Weights of a small transformer language model.
Size: 10 layers, 14 heads of 64, MLP 2688 ReGLU, vocabulary 32000, 133M parameters.
Training: a variant of Muon for these matrices, 1064M tokens.
MLP neurons of a small language model. Each row is named by its layer, matrix (down: output weights) and neuron, and shows model dimensions 474-569. Each number is 500 + 25 x the weight over its row's rms, rounded and kept within 0 to 999. Numbers have three digits each. A neuron's up and down rows have the sign that makes its largest values positive.
A block is one neuron, or neurons of one layer that tend to fire together. After each block is what it responds to, as a language model described it from the Wikipedia text at the highest values.

L4.down6:508546498483518490516516498500509511498483492522515552489554486467525455454507490573509504542487481491491481462477549522491497568510466548493500505554479478523500491477527466511568555522478469524493530469538491526520514501475560488468499508504538495508485508481484506507489496517509524503
L4.down522:510453549489523498491514509476517501516492497516513492509485509498508498493507519521516518499473475537467516504513557488511524481535527527458466536521481496513523500503528487467526470524498521541479487504497516527490530471488521512533490532510464559514524494476478498490468534494489480516
L4.down1247:499530481486496487475503551518524459478535463519545524483470547502465532490534482466528513464526483514483480497488506481491501504489496471536490489512534495479437505508532483470516517514493488498465502501467459529438507488510452534486536535492532512533513499499463510477500506526505485516
L4.down1376:549479544477511544519481497522513493524481512456509505488529503494477506474497500495480540494489529495537522505517449539523510505522491493534497459482457488481525526511468530481504521533512504498484519550492500532522464527526462514483525517467479501528435475494502494495456479471478526443
L4.down1405:478508484499458490493512512520505477532514472483516487498538500478499469503527524536477482470534499510466483466478477509495525503501513519521485510579504474473511494571495475495512512484450502492541493534488477477459496511500489526519508484475492484485511524533510494477511524479464496504
L4.down1621:483502485508498501486537480483501527507475541481493521556474506510509532526466489508489518485467466481494502545524554524495524501491528497491496508488530455498525528510496488512483493513465467450521532486537509507485492518474521498538544495514552487493490514460452543484450499502484499503
L4.down2423:501482492507498512448528528498512472500466525484493529475523488539474509492508478486473469498510509497484483481514460501481488492537536567514511455559486509460534519480485523477442520504461540493473523538485508501449456511484491499492488478491515505519530523493495489457490475484494511489
L4.down2444:483566492497531477473491463506472497495474509496487482513463504551480493510462549522487443544472460499481479455504516525523518567487491486518503430530489531503552545486522521520479572493528509502500493502477472546489500445492506482460492471514494459488493519498459522513516490493460466523
Description: Opening quotation marks

L6.down2090:473520457548527484492498499486492493510496515446508531482548519447530486505502485508497510513495566470427482494507526516489460514495494484526488450508525550510488459506533468554482481512553469515515525485511484504479530486463505493485517473549534491510499492511432516497497481511488531522
Description: Verb-complement linking words

L3.down248:524485480507520525508502517494490516479505531497520537450499505486480494479499527467499485482511476509457485490519523501514524477491511465469474509483481490506516474504558443505496500512462505468544467502428508531476489490502500495505538520479462508539482491511510533489504521513447500464
L3.down368:487480546480492519489511498492513450494492513510510480494480513481516478485523503417426494452501487506503469480548519462537451508493512489534466513523511525491493484525505477482516507473480463524501523497564501508491545488489481461531442511477561490470480505501576467454516515506527534481
L3.down683:522525513469493506471540491518503476510535511493503480488456485538498491528515476492510522552505481458515499533515539519475462428512510527516442524494507456520500496517550497505532472530452521524540501473497477515483502491490504508534471483489490473559509497486482519537475518521498537465
L3.down720:456504492501492487518499503520500451507520476518484475523510529491497534498536487496479492514482475523472487530497504485517451524487505475519536521471454507481542483511508510516487469501513484503501508501505512504509530504508536510497511557511481469514540522500475488492556478536503455454
L3.down910:484485463517520488532517465498513518492503524473477532529485506488484554474472442521537495486515509447486509476501468507514476515501471535514515504513502497557482525482443480490491476486500524516479485511477509466462529524495510475475496503510502443533499497525469529486565467489529457448
L3.down1111:480554548515498531507500470494442543459522520503470485490478509523509510502468468486526503449491504544471501533508479497488498472481477504495542484566534500482507541473563467474492482511491487512521527507481523481449489529491490484491496499474494488511492533485495481523498495502538485463
L3.down1138:512513453562540495499530522500512511494550500483510509538456518506516508516496533507511520506541491510493489501497515532508495503440511459439508493469470543490455491469498504531460474517490482460517519531479463499514532494493456479495521506473499450514575490557521527499505563463525501499
L3.down1204:536513487495484492522483512505449513502494494509503521482480464488500497523507476536509504446515484487478520492495504480482511503510490506475506510463477482466520474486514468503494527509482519516517514486487477450505536496529520522498470550480481525474535504505478478460462512508515517513
Description: Reporting and clause-opening words

L4.down406:487531501516516515512503495510497483495505497474498449450508508510443502485537433471471484516513526535488503513492514520512537450459525522494470478503542523474485500496500481475473496489523506520470481507511498500506535529545521524502486522494501481451512524453524524496491505524527524525
L4.down1045:500511525508466492527539499473488491561537496500474504486475496525491488474508502515527499472489452494463492490464513497532551501467507473463518554528479510489484454493511490490508558484503548509553430480469515523496441468498491493548553469483501551515498498513473518473522467502494504486
L4.down1380:533505500481492471510534477500494477528493510522455533495487483499485523540495501497488503495473494509504509515497463501522517496495513513510461502489501493538463458499496460492493443434508496494505495468481529470479475543507509519529479507529446500534477516498532442535433491539509545486
L4.down2022:505478490545514519533475539471493500464466537453488473506549486489494511500553479503471474499475481529483540508483496489494504477498493471516556495529508491543450503490480507519503516478500538496523525462512493478534484470487498508486537490573499524527491511513457522533528488459499491516
L4.down2097:509493512497498457490496507494484500465493459465466456522534488487525510463540485522488482467537456457527572522514481478529508457515527536473471535500521488504531495476509497503524506525466480475491494516526548537512501509491477475489541507520443514469467511499445520518460459549510536449
L4.down2154:550499461475470498494515521465501472504474474492509491520523537489503513526500460535470526491489502459476513512505506494513528496524459516485529505550503500498470488512495516503506467526497502519506500490474502469516514537459491481535491497570483515505493481532530529501512527488511514485
L4.down2392:511478472518517453518492495503518507516511499526551542493499516507503495491484501500478509468513497493504442481471420531487479499514484493539545479481524502503464494490497503476507499508474495481517471501499516506540525503532479499544523544509487481481508504475513507555502522500510491486
L4.down2640:509494534477509485493453490535527498462546527513501531478472492469490537519501483474474507557499512468545483502473455529526497472529502507458512494486467506503508516472479452513550456493513477561496507482539502467499524455495509528534501523519529506474506516486494522483499506499533558514
Description: Decimal coordinate digits

L6.down706:487456476501529500503534491483508532474500527475528519538508477456498561486464490456503502511510504469496508529516510523531466414520503526538545493509484558540499489501495500505524535495456492482497517529480511525539535475517529466492519508548531523522498528503508495521495489490490483460
Description: Compound word first parts

L4.down298:479486492494456501536494505491535506485511541477502532467488482454514499504495494475512525518497508525511561482499537492524510475491502489495488461502524466520550464493496522523465484519524480497536566478493481438518525480476498511522463466495535476507504472540505495483438462476498492501
L4.down659:514465505496539491466522477497495512548518482488501491544469512489478536532443499491498504490502486477493476485516470458518529533468483483470521535513505503464492529480501521506459519512504507493499537539508546502479462478487480529485439467482510533509481531490499476487560527508525469497
L4.down1434:438503499527521463517521494507490487518436529533522527457445459532490513521482510484483509466487505524518464520465482528519508546448467510504466531477501511493494471523432465476488507443478485526525494522511499551478502522492504482499541501498504515514477510488515510507470479479432502517
L4.down1525:515503480550473475543510525519476496515498456492481490458502493457508517489435511514486513500508513493504481506492470498523508552456489520519495520522485497498487517516490501480516529519490554522502471439510447505517463519509445512471517532476544493480493527460498523484509524538506490450
L4.down1552:518508550477517455512570508515498521467500557493540498495502506497481527490479480508516483514541498500488528430487489514497554489486543531526423522468496497480502498482505463460521476483460496484503539487514533550538511537567517498485462551502506506457509507508508468462488544474530494509
L4.down1587:491502495501510507530507515530481495492478476520451497491470511506490476522486509513463471512489542516502492497463470473523492496527518505503490492531527499505448499511510509485521529551470493523535517486501512536468459486511470547483497522501535470528512491520479545488495504531486529472
L4.down1661:502493454511510483443476495505516445517502524513486500440530522486529516462502495482512454480516571513490472466493458518466493506492497494484475500510484511511545510523499509519493501488477513512490492493480489521495477496526535500512496498510466526510497480541483474492472477470512495490
L4.down1959:460489506506494523460458533508479485560537465509542518524520486531484528487494489487479476529516472498475484481536478484509519516501487500526513510501503538502462494544483487489521512499515543513489504527508490495510483554487504535524512531512477523528504493457512494496520496477538500490
Description: Approximate quantity modifiers

L6.down2372:475476486484494495571505491535509520514510500467517504444450478466452506522530503513494474536533475493487498484499541495512530520471498501505441487471494480526463538472480543487481500474557493506445495486478485457522499504497507463516531553503492502517443520481503495539521509496460535487
Description: Denominal adjective modifiers

L4.down89:492492479502543493547487488516497445502495490549478502519512516511440497488479516515477490469512498477474449494500499531521530524499523528479490534530501481521477497498517477526505482528502523504492488528522471442490484527508469472501486453467541487476485508430510486454466539480472548494
L4.down809:528511521486491488505535535481522513496501557492507494460510520488463472481536499541477438503518505497445433491465524496530498507501482455527538501458475502484526480492560491503508484441537496521553541493524522479510501485549506502524512505562505477412521472499512479499455469497484530552
L4.down879:496470433473523503511488535515503503552541506471530521505467557540446502513501511537480453496503449506482519457506524514495487482485480452469514497534495504500465520548449513513429505473523491497526488477513486469535520497520545520517556514456510488560502494435537502477544563497448469497
L4.down1093:511501484501494468443456521489510498444483505470543524505455536516521503507493541496525462517562496493506478502518489488509475509504487535508479516488481485472518543511496507483493477465505487551566513503478488477485513502452520464524466505477498479506496544495480530474479480533534511462
L4.down1785:465496496502505524522532506504460496499477495510513532547530486468482485524547512468496495494514464501499509483492501471486496505513515476489473533503523478514469508560491501512494500490514508492523512462510536494452468455510492489521457456524493511485470518451487518480524481476500510542
L4.down2436:519550500515501524497472488534515523545502481513545478477467447505471511485503480474535478474481516485504501505489498522458466507509500488505503529487533482501548525502494498513494482476450521479541487503542499482480507481531514485513494493475510474519501545499542531505475491497540482474
L4.down2595:489497464500504469444518474510502489514523496486550475517490469512532485531512551524476472502484519515487493533519497542536511526495470492455454535499512508487496490477497534499495484493502478504528509517465467484568490472516521492538501508562474531462526545489502461527527521509481459586
L4.down2632:513487489486484478542454583507484494469505488474490463491510550477527487497491529489521498528497505513521546561485500500513500486504520534482464519488479485499494490523505537506489543531526536496517520489477508501528529482500477503505467541496476485484526522502538461503514503506517486550
Description: Domain-classifying adjectives

L6.down947:509493498476518505537513486537486509503486478509551466543484503511496502488510519457516508487492502491477501514490502544475506448477503567515495490491501503572492516524485514490470469515485501509555500461502471461507491517519475472502500476494449497482476543508494464468455506473477482452
Description: Word-initial "re" prefix

L6.down771:453544503519453478522496511501472528503519473514488496496508495540521472494507525471521498495507496502486494513508504482480511488480496491483527511496477506533497547483477484526510520499502485515487516447451507501512494512459518483497485539490483500487533487487469485467463478498479506506
Description: Coordinate and number endings

L6.down1215:516523478531497520511524509501494483496494456494467504492506548486540543503490499465547466518553486504506461503487504506463521511483444497532457501487571491509497505509492506486554544515498434511493480491495493495521512470529455516531505546462558480506497472460529507516530469463498429506
Description: Main verb after subject

L3.down65:514508513516534500479510521547528516496535476522481495517533525483512485500503534512472467493517517479481518509507509492509489512520504470493501485460461464500476471535516474541491525490510498485494551521555456500479520449491490536498526487469528540490507472507484481467490475482454502489
L3.down290:498483472471470529507481519494500487494462498476491518517503501534481483484509500529503472463505487507520494537490531516495496501491475468491441469492482492478495534433522456484481491508526554524526517522497506471482457497491518530516507505530523487492459452417562504510501471506453548504
L3.down1322:472503479464475511482504519507536512539499495461481492507528474497494544482417506521512546492471485486522501472462510525499518535543494487464488494499455451518517467528482456494504488468490460522536475516497494503514487477534494535495480528501495507471531480539520526503466501497526501463
L3.down1728:508497512548510514481499519472468506480491534495458470496472467506501518503488494495542521489468518511495507503484505490533484469505458470480465502507470518515482478485494496485490532451509497529487517491498498457529519498478545478509472537506466507480519512506522484549533512485508466525
L3.down1763:526445489464486474514488507476511501509513503441556475453510505479487527474529514491500477528521517525540488463484495500511488513475497511559521461470479503513546489505492508528506490515555512485509488528522504500508482461526478513501512529507532515539480492446496489443498501509505491497
L3.down1971:498514463535507541513456488471502505531510523504503454514501491466492488521512508513465495523556472463524511544496542461487499501560459526484539508540499496432479495520498490483509478516494528526505549529486510580519489503493498484432479473513524509502506482477485508512449505512554510501
L3.down2365:495439468551501488482483493476481510499514481507470528518529514532515476560507517500474437508482488456484504509535537503521515494550515517480487479500515453536477492549509500523488503505535500496523515532466507518487503524509517483482493540486494457477449500506479502489452492539528496516
L3.down2501:557523524528467531480502500488521533443497533548490507437503480481548503478519516526505447491441509538512450516494534501528499502517487483494507501493470509521525516524480492482518517478497463515485520512546515504483491509465488573508482507502490480510523443500538483492512490523518512542
Description: Predicate word after subject

L4.down51:452471462533490518512514495477496515473509527533481487477456506506480531487505442467476527511534518496534506510529455510480474498510470493508480452505503495467451505529516502495465502491524457497478486489489515464452514529483450490500502514503498519475485522530499539502518503485487511492
L4.down455:515510450492526520499501475493488499497548495531497501482493451518466501531481488548479560469500504508519532496510530511480485483532518548507504459543478486561518453538489560522506480540499516490512453522496510508519537484515488512506499506440514482468486470486545540508432517495495443509
L4.down525:487525510542517512486494473495514518510525533516475551492476504469450492474499475499482535521493488490502512499486480513508575537469494510570511502456518454497505478489499461459510491510518535471529511510484481510522472456509449463515524536488504481516463483510495499481544504464452516490
L4.down687:501505495497520491489494506502430508526501458515471514510513502479490519508517479471496488484502500473521542487487529519530524511482456499499542471494494473477467498505513497527487479546511449556460528482475539514486509508505469486552486465482508520517515481507542491515500498496512521463
L4.down851:460505517507493513568517520521511516511494437508502545527491446520482482532539495468517510500511477471479528492489461507470502532455499509497520456494539471477525484477504488492555521503523491515494489507465480463499501514474520466510511503493487472484497494477516540512488475491470514524
L4.down908:514442490512482503465512523502499475477505496497472504477504468480510528520511520474500515497487539532507511502523538503511490480505449570486493516452463469518516460521512479539472493495510498499510496529516494492471491476468503523508506496495501471465510514484537498492501516509478486480
L4.down1855:477523481518517450507428512550510517505456504511476488496487484531496487498495503437474505497484495493487488521519461489484498442542510511462460476503503471505513524532518515490506499478477454510520518487474487540502486414511557521476516501483497534496533489503496483556506499496482482502
L4.down2615:503486490485500519458534553461502486509492544528532522522478507487511498504488504453517468459506520499472493512517457512500465539515527519518478488559527490506488525476522505491517538489512507483503520475531519478498437510511515499519508481488492492541497489474522495511481544510483481463
Description: Pre-verb adverbs after subjects

L3.down445:513476477516531418482506494523534497547476501503483527506535483532487517524506490522503492537519469526496485492488528449502484453541550482461514501528492534472465523485499487521460471486525478475481517528486475511517490520508508539533509508519468504500540498490562493517525514489502496500
L3.down566:502442528554497489498469494495508476493499504543516477468547480500471512487516470485435522520455524515521505479495527498473464516512488497495514526514486538506496494502474473510474500498531506519509478549517459497504497489539503497526482486478534492525491571477480529471456490463477495500
L3.down581:508499513481507497494497486551492501526510541521523537486506483505489478457495517527449491497454473533531542492509502500518504514480472524519489502493493511482505512572514542489504484522498497555519489495477541511444526500524489457462481490501504520518542520474468529545469469486535483509
L3.down653:522498477463453483483473494471514498482488516526553477503470487535506545518468504522524500490492516507507479475501498499503541478487541549539544495506482528505562526488530485442488511511497517490505560467506473473499518476546463530511492499491540503479526501483474522509485478513489510470
L3.down1551:492501523531503503462474529535497537527545525550448496493505474498500530463468472506477501483462497501479510524489532484507527508464500489508505512468503475449527516537498506533509502496546463485523481500543556540532499453515520481479489533498479528441501498488485472483501495524497483536
L3.down1607:543486475483439489494488536553496484502462534504500508446491466461490501483504547500473543529482498544495501487525471535499497553507527505511551490495461490494527561478475513460477504470519507470514504493491460456505495515502506481497473447542515495516506490541503450492484483472505493513
L3.down2495:515496577471513477510459506523492490500492542518506481523519479501476486556494488483450518489510466504491539487476552516481468487476517514481474524484517510510552477495466455466479525454522488473519505478492491472474481506500512483485471493471475470492521458521583487512524467507480529477
L3.down2545:518440451500484473452535500516502482509480463482533495543451517521489481547488495483475514493523490511526482495556512543504520490487539510545516526478517532513475508489534489514501468477507536451500520478458498475497443498523475534477505454481442482513498561498464501472498497512570524504
Description: Re- prefix and title quotes

L3.down59:493517520543530523434465502534514428521504438523488516525476487518488501484501483487503465508528477494511497497480528503520506510471484467498483552504521484533481525516511491500526480484566481481560515432473490579474474502505470509507539515497535477523472521523505493533542473499499525483
L3.down576:494507495541464515506517502497511505509514509457490485475475511446462484479529470501514459481516496526487495475509476494494517536496488474533506508486494504523484543519488480525485480489485462509468539518469509487523524515516487464536498552509516518524481490508505506506513516491453497464
L3.down822:502553501530494510497545521502529501446488510487524500512532542525486494490498484521488549505525478531484521470456493472505495458463505463508461537506510503487463500436521510489457537496515500537525502526496495470523472474499543473507514493516491477468496511444528512515497502483511447529
L3.down1060:491550527504515475482514501522518458502503533490515513452508483493510512480518549466499478486509477529506469491499484532470523516537483507509511516471515517513495562523484507498520462473534496472508500503477466519481503522508540487505474510481527531525471457493519453541491481532465505480
L3.down1653:533531448545492480561483467498510520543494497463469490509507489516516519502474481493510508477507506464507494463509481521478531533499493474496514456490517511482461474484502545489518531509486486510523490528508463494516486505545486480505432532494490533463520447489472486443497510448483471491
L3.down2211:544516481495474461435490499555471513442515484498464497458503483534472522514533505515485483484517510479484497474515513541494470466528520480480479483523508497515539496514546452532506470475465489522474541460523524448493537507467480487431510468504466461501530487504504539483502531523464505477
L3.down2572:538549497539489485488492487541562490480501502515516506532542485522487477479501525491527446511530501497485532516526480496467506494533502475496516495450522478505520506499479487505513460524490533529510492522510533485490488500503518445477444538511474504468515477505557500517482527478495472494
L3.down2623:505508470484481470519529490515524495486484519497490520465498513481485510489463507469452526545491495536492492479535512525541518510472497484528482500492485477556559545548542476475541527503490499531533511521514470507490503480476493483525498513492452463449476485503503520503475488486481500463
Description: Mid-phrase modifiers before a head noun

L3.down401:511493499536478520471520516513514520507485558505540524513470553454483489536425474529487484511475507504449529549486456530531483510527485512514541513527536475510452532455500498498540476515467508490488506537486469498503506481492486526477505514463500531487518519516464514506532486485474495478
L3.down724:497495521444504436466532455527461500485523530483482505468535479488546517483481537486507461529530488487505494528482548505567482500515506492490514508505518479520532449504453508510527513542519470478491424518492471573488492503509454493523515520509502492497516452535510499516489525488512472559
L3.down879:520523509548525479494513456504541500521501506514510511456463455515463471525472477488485514511480434484481504493461507519497474530494487518486486467474477522524449484473553438476525522529502472503478496502507524454519479531508493465510517479510502496464510496517476472521470531462502494495
L3.down1075:488541492510509524507483490494531513518485499451479507501523560523489510491502530501514500519498480437546501526544515490483512483510494518500557498486513461512491536446499520470537496458520504498491502521503466527488490436503504529514530479541517462485507527513500527537454503485523496458
L3.down1796:526467557510536504492504495505484502468518539518498505482481525475510447501509496475501525513454495515444476470460482512513511521489481510467461530501489495503537528495556494484484539518495477456519448496497502514507488495532477511482471481499489502470486477522472486501512515499485513528
L3.down1920:511531484515486481507575511505502518493500513524480485536414495526532516500471455482500489508520446500482491500503514469487457492490512485523499488516503535550498509500500477515497512501506536477539501511488492482502544514480496538520517493489500460547498452531515548461467514463519497462
L3.down2042:514457489485500540489485466536522469492495512463567472461487479447449463515492499530504476518482498542506539504473494481487493569531538454563478497469539487508486510524496519482540512519543494500543519471480492488518467492516486480493527501519528490518477551529499488515536508501491493515
L3.down2552:477479538513530447513504500511497481491515461498467513495504502482508496471469479483494513511495558482506522502479508512447491475496488499472511498485490506479528491540536496469468524516477488494488510467504495529550493519540533475507487504514498487447485515493504500512484523496531452508
Description: Up as prefix/particle

L4.down372:462545533485482532505469502490449501508501498515490515523496494524512482500490524510533506481491497488485501487483509502500458471510501514463480444521491519468504504491450493470530529528482498544498497477476530464481490522466502515493484502517504507516528527536536503506515488495471542487
L4.down980:477485527468472512475514511510494525502524471481471467524476495488533490470529494511504491515484498519496528496511474478514435519492506507461507477514483455509479505528505482458519499494515471455523481463507505463511511511484548492515486514489465532463504484492511462501499528474497497473
L4.down1234:477537493464515508488470497516509530558477509482488511444458549516512500524478476523473509552443523493541481497489514482479495511479494521520506503490548508464483486473520524531514461524527482481536537441455534502503506537523502476517475489535525471511493510476522472508441487519488505464
L4.down1455:498492466537477480511509513476511524530501497473497498513509527505460502468490491528486497506495511490492515470541520519487453476496492541537496469481544507537484483448462502466484477498451524507467527476482488472518491539532512512523456466490497504552511529487503507524537473469499514520
L4.down1624:532472514542470523497519472545507466477533495478475500501508498492485481538488488507494503489467526484479499511481510496542524520498521514536468528500497462546478495480502519497485504477489451472507536557471491521522523542477513470526472505517505494564506504534535506517430506496518502536
L4.down1832:484473477521537499495526475480500470523531480535458492513474513533480499516518455474520549502500531504474544498510515468502469445503517492477522472451525520492508505453492485515477521519487483493486521523517492492490493487532516491500514503513470466492504496483493533511475558538484491483
L4.down2074:501495492507479513479489480514490507504508505512521555529477523510517465509564501525503527521510537506500488538479480496517505552490468481488525519476540496474516478545469431477542499542479484515500531523504512534513505500463478490518498502466481453485527496508498511522520493500547513444
L4.down2511:513508491526480520505493523500514486554530490523498518514466516486493486517494512493529497483540504476474500525510525467492456472520507519486483506459474517533530468463506476495448502504523515551517515516533508491493487485510419486473483468461527530488470537463501551532472516474513479513
Description: Predicate adjectives and participles

L6.down669:559465514551516482486477548534490471488500516477488490500466502523516430499545468525448467505469461526449477452549519493505513479527534480494519507476541523526541521456521530547487520539491494509549528485542492476486467522510504458484484526511515483486486530521480492509487486477516519464
Description: Clause-linking discourse connectives

L4.down81:489482480500487508487472513488481504506530469480504534506527498541493436524519442490533488476481459482521515470502536480459502467528505447515536540492510525501504449494498462518472441521478446513509463500516483551476488484513481475493511531518518521536525511494479527448482534507525482505
L4.down578:480460480488498518499517519500487506505514460478507516538524527477481568491539456517475465489512498495504488453517508482505471501485537487474567493510517530550537479490465469505548478479482475448513487492516500455511511526486474475500480492477498533488467509490482522517484489482476518456
L4.down825:469475507454495487472508511511532472469489454523492501509471536510497550484441523529480526494458536497507532502514502487517496478483564507465480464530519524467444514542540490468477494508500498481526526499532461502522505519478518520527510482522501521502483473498517516478511470511504470493
L4.down835:510505453493531493490508476480520478516522500523459503485427512502502540489497521502520521510502517481518495499518460480500517470477503526523471486484420533513511487501468518474529518539509486486462485504460504534526472527520514496469490519476469493485492507481485511518473463475524496498
L4.down1500:512511538504504461507516492470552510526493467496532535494494537502522497481503487530487512520496515513493453505522510481479503465496506491455514464445526509471491529521527512502505524548514482484492468546457502484495457492511496532492496524506527467558501520472485475513480497568498517512
L4.down1958:454524456517481527488493486531482510516514497532515516541458510504435475430534549500522487519505522470495504544525513512549485496521478508470473520488533535450472526499511486505469499511511474478506501530503451483495490457495501505531523514535458498486509498522510491465519463513459481467
L4.down2339:520516562500485471510506511464532455490502539521447540519505540540507517487486493475500538515491486500520476518506523536502516481531473515488460488521529488528475529489528530515493533518495460476472516489497491474458488491495525484530525423483481540516478482507503470479478496519510518482
L4.down2649:559515513505476520516496491520509486499511531490487540522479496546484522497481490541437468510500546515544426525497486485514460507489453507472470461500487498532532492505535518530492521531477504512538507481496459454508528485479445507477490519500470524499520520507496526501489507496521545457
Description: Clause-introducing reporting verbs

L3.down819:474504457503507451458501514477527524496497496527477501508527486511509476494490475502497503527483510513547497536533483508502489462476506496495480468500460562529478517521504531496487514494524556518542487490471494530490507475479496529518469506513536535473484501489523458462488526468475479532
L3.down881:512460517506478525479481493468502515511540505505484497486480542482498512498512504538519528482458544448530498526475485497529576563491542480540523521461517491516473488475498503503487465476517527500514508548447497524515506507501531493504564525515498490564487502533488571488522478471534479502
L3.down966:529468496520475472528485460458534496530479495489492491507530523491536499527536497503489468495505505481530553470496485497486474541470475456522500483474496465482545513507510479479493490514514511482529476448465506500516520481528492475481476471510515514491516466507469536464474480486516503501
L3.down1206:508522536486526491518482464471550487464479497492472505472473534527506487490486473524495433493530502501533481476521536537510504514490484520493569495463538496549486546517493490504507494493515488511537526510468485479514497421501467503493498545503530505529489484491468524485459470469514483539
L3.down1702:496494482495513535490482501512541463490527521508469520541502514504500481512498451525549478462490534467521530512518493516474485538495492493477503496467520514485497518526524498487448509515489517472522511517490476497511503476509524488499500414515507432469517510484525523499523505509518513511
L3.down2291:509491519516546462494517480498451534459486499501492474528544521523510528454510485516509474456520557481512530529514504471480514530450522465545481513501497518538513511488559515476491452511511505512508537509506490504491534468466482485503458502505523526511517493515467508476554485484463545523
L3.down2308:463527503555541483539497513477499510460451526512523500498477511495495461519465450469504495523508439530486519470485514518547517482494535509529522499487537525505510511539466506502563501477525554478512491489457478491535517521495513522470493508483462492493489482467522508507492472518483478525
L3.down2406:502535537483516519491476470468488522517506508484524480491501522493523486455460538500504455499472525434461515526487472462473456511513495463526494480508541520527454508500565498486519521510534500497492519545515487486486501466510475499505557484493487499512537485526522509471486514500478546523
Description: Verb complement particles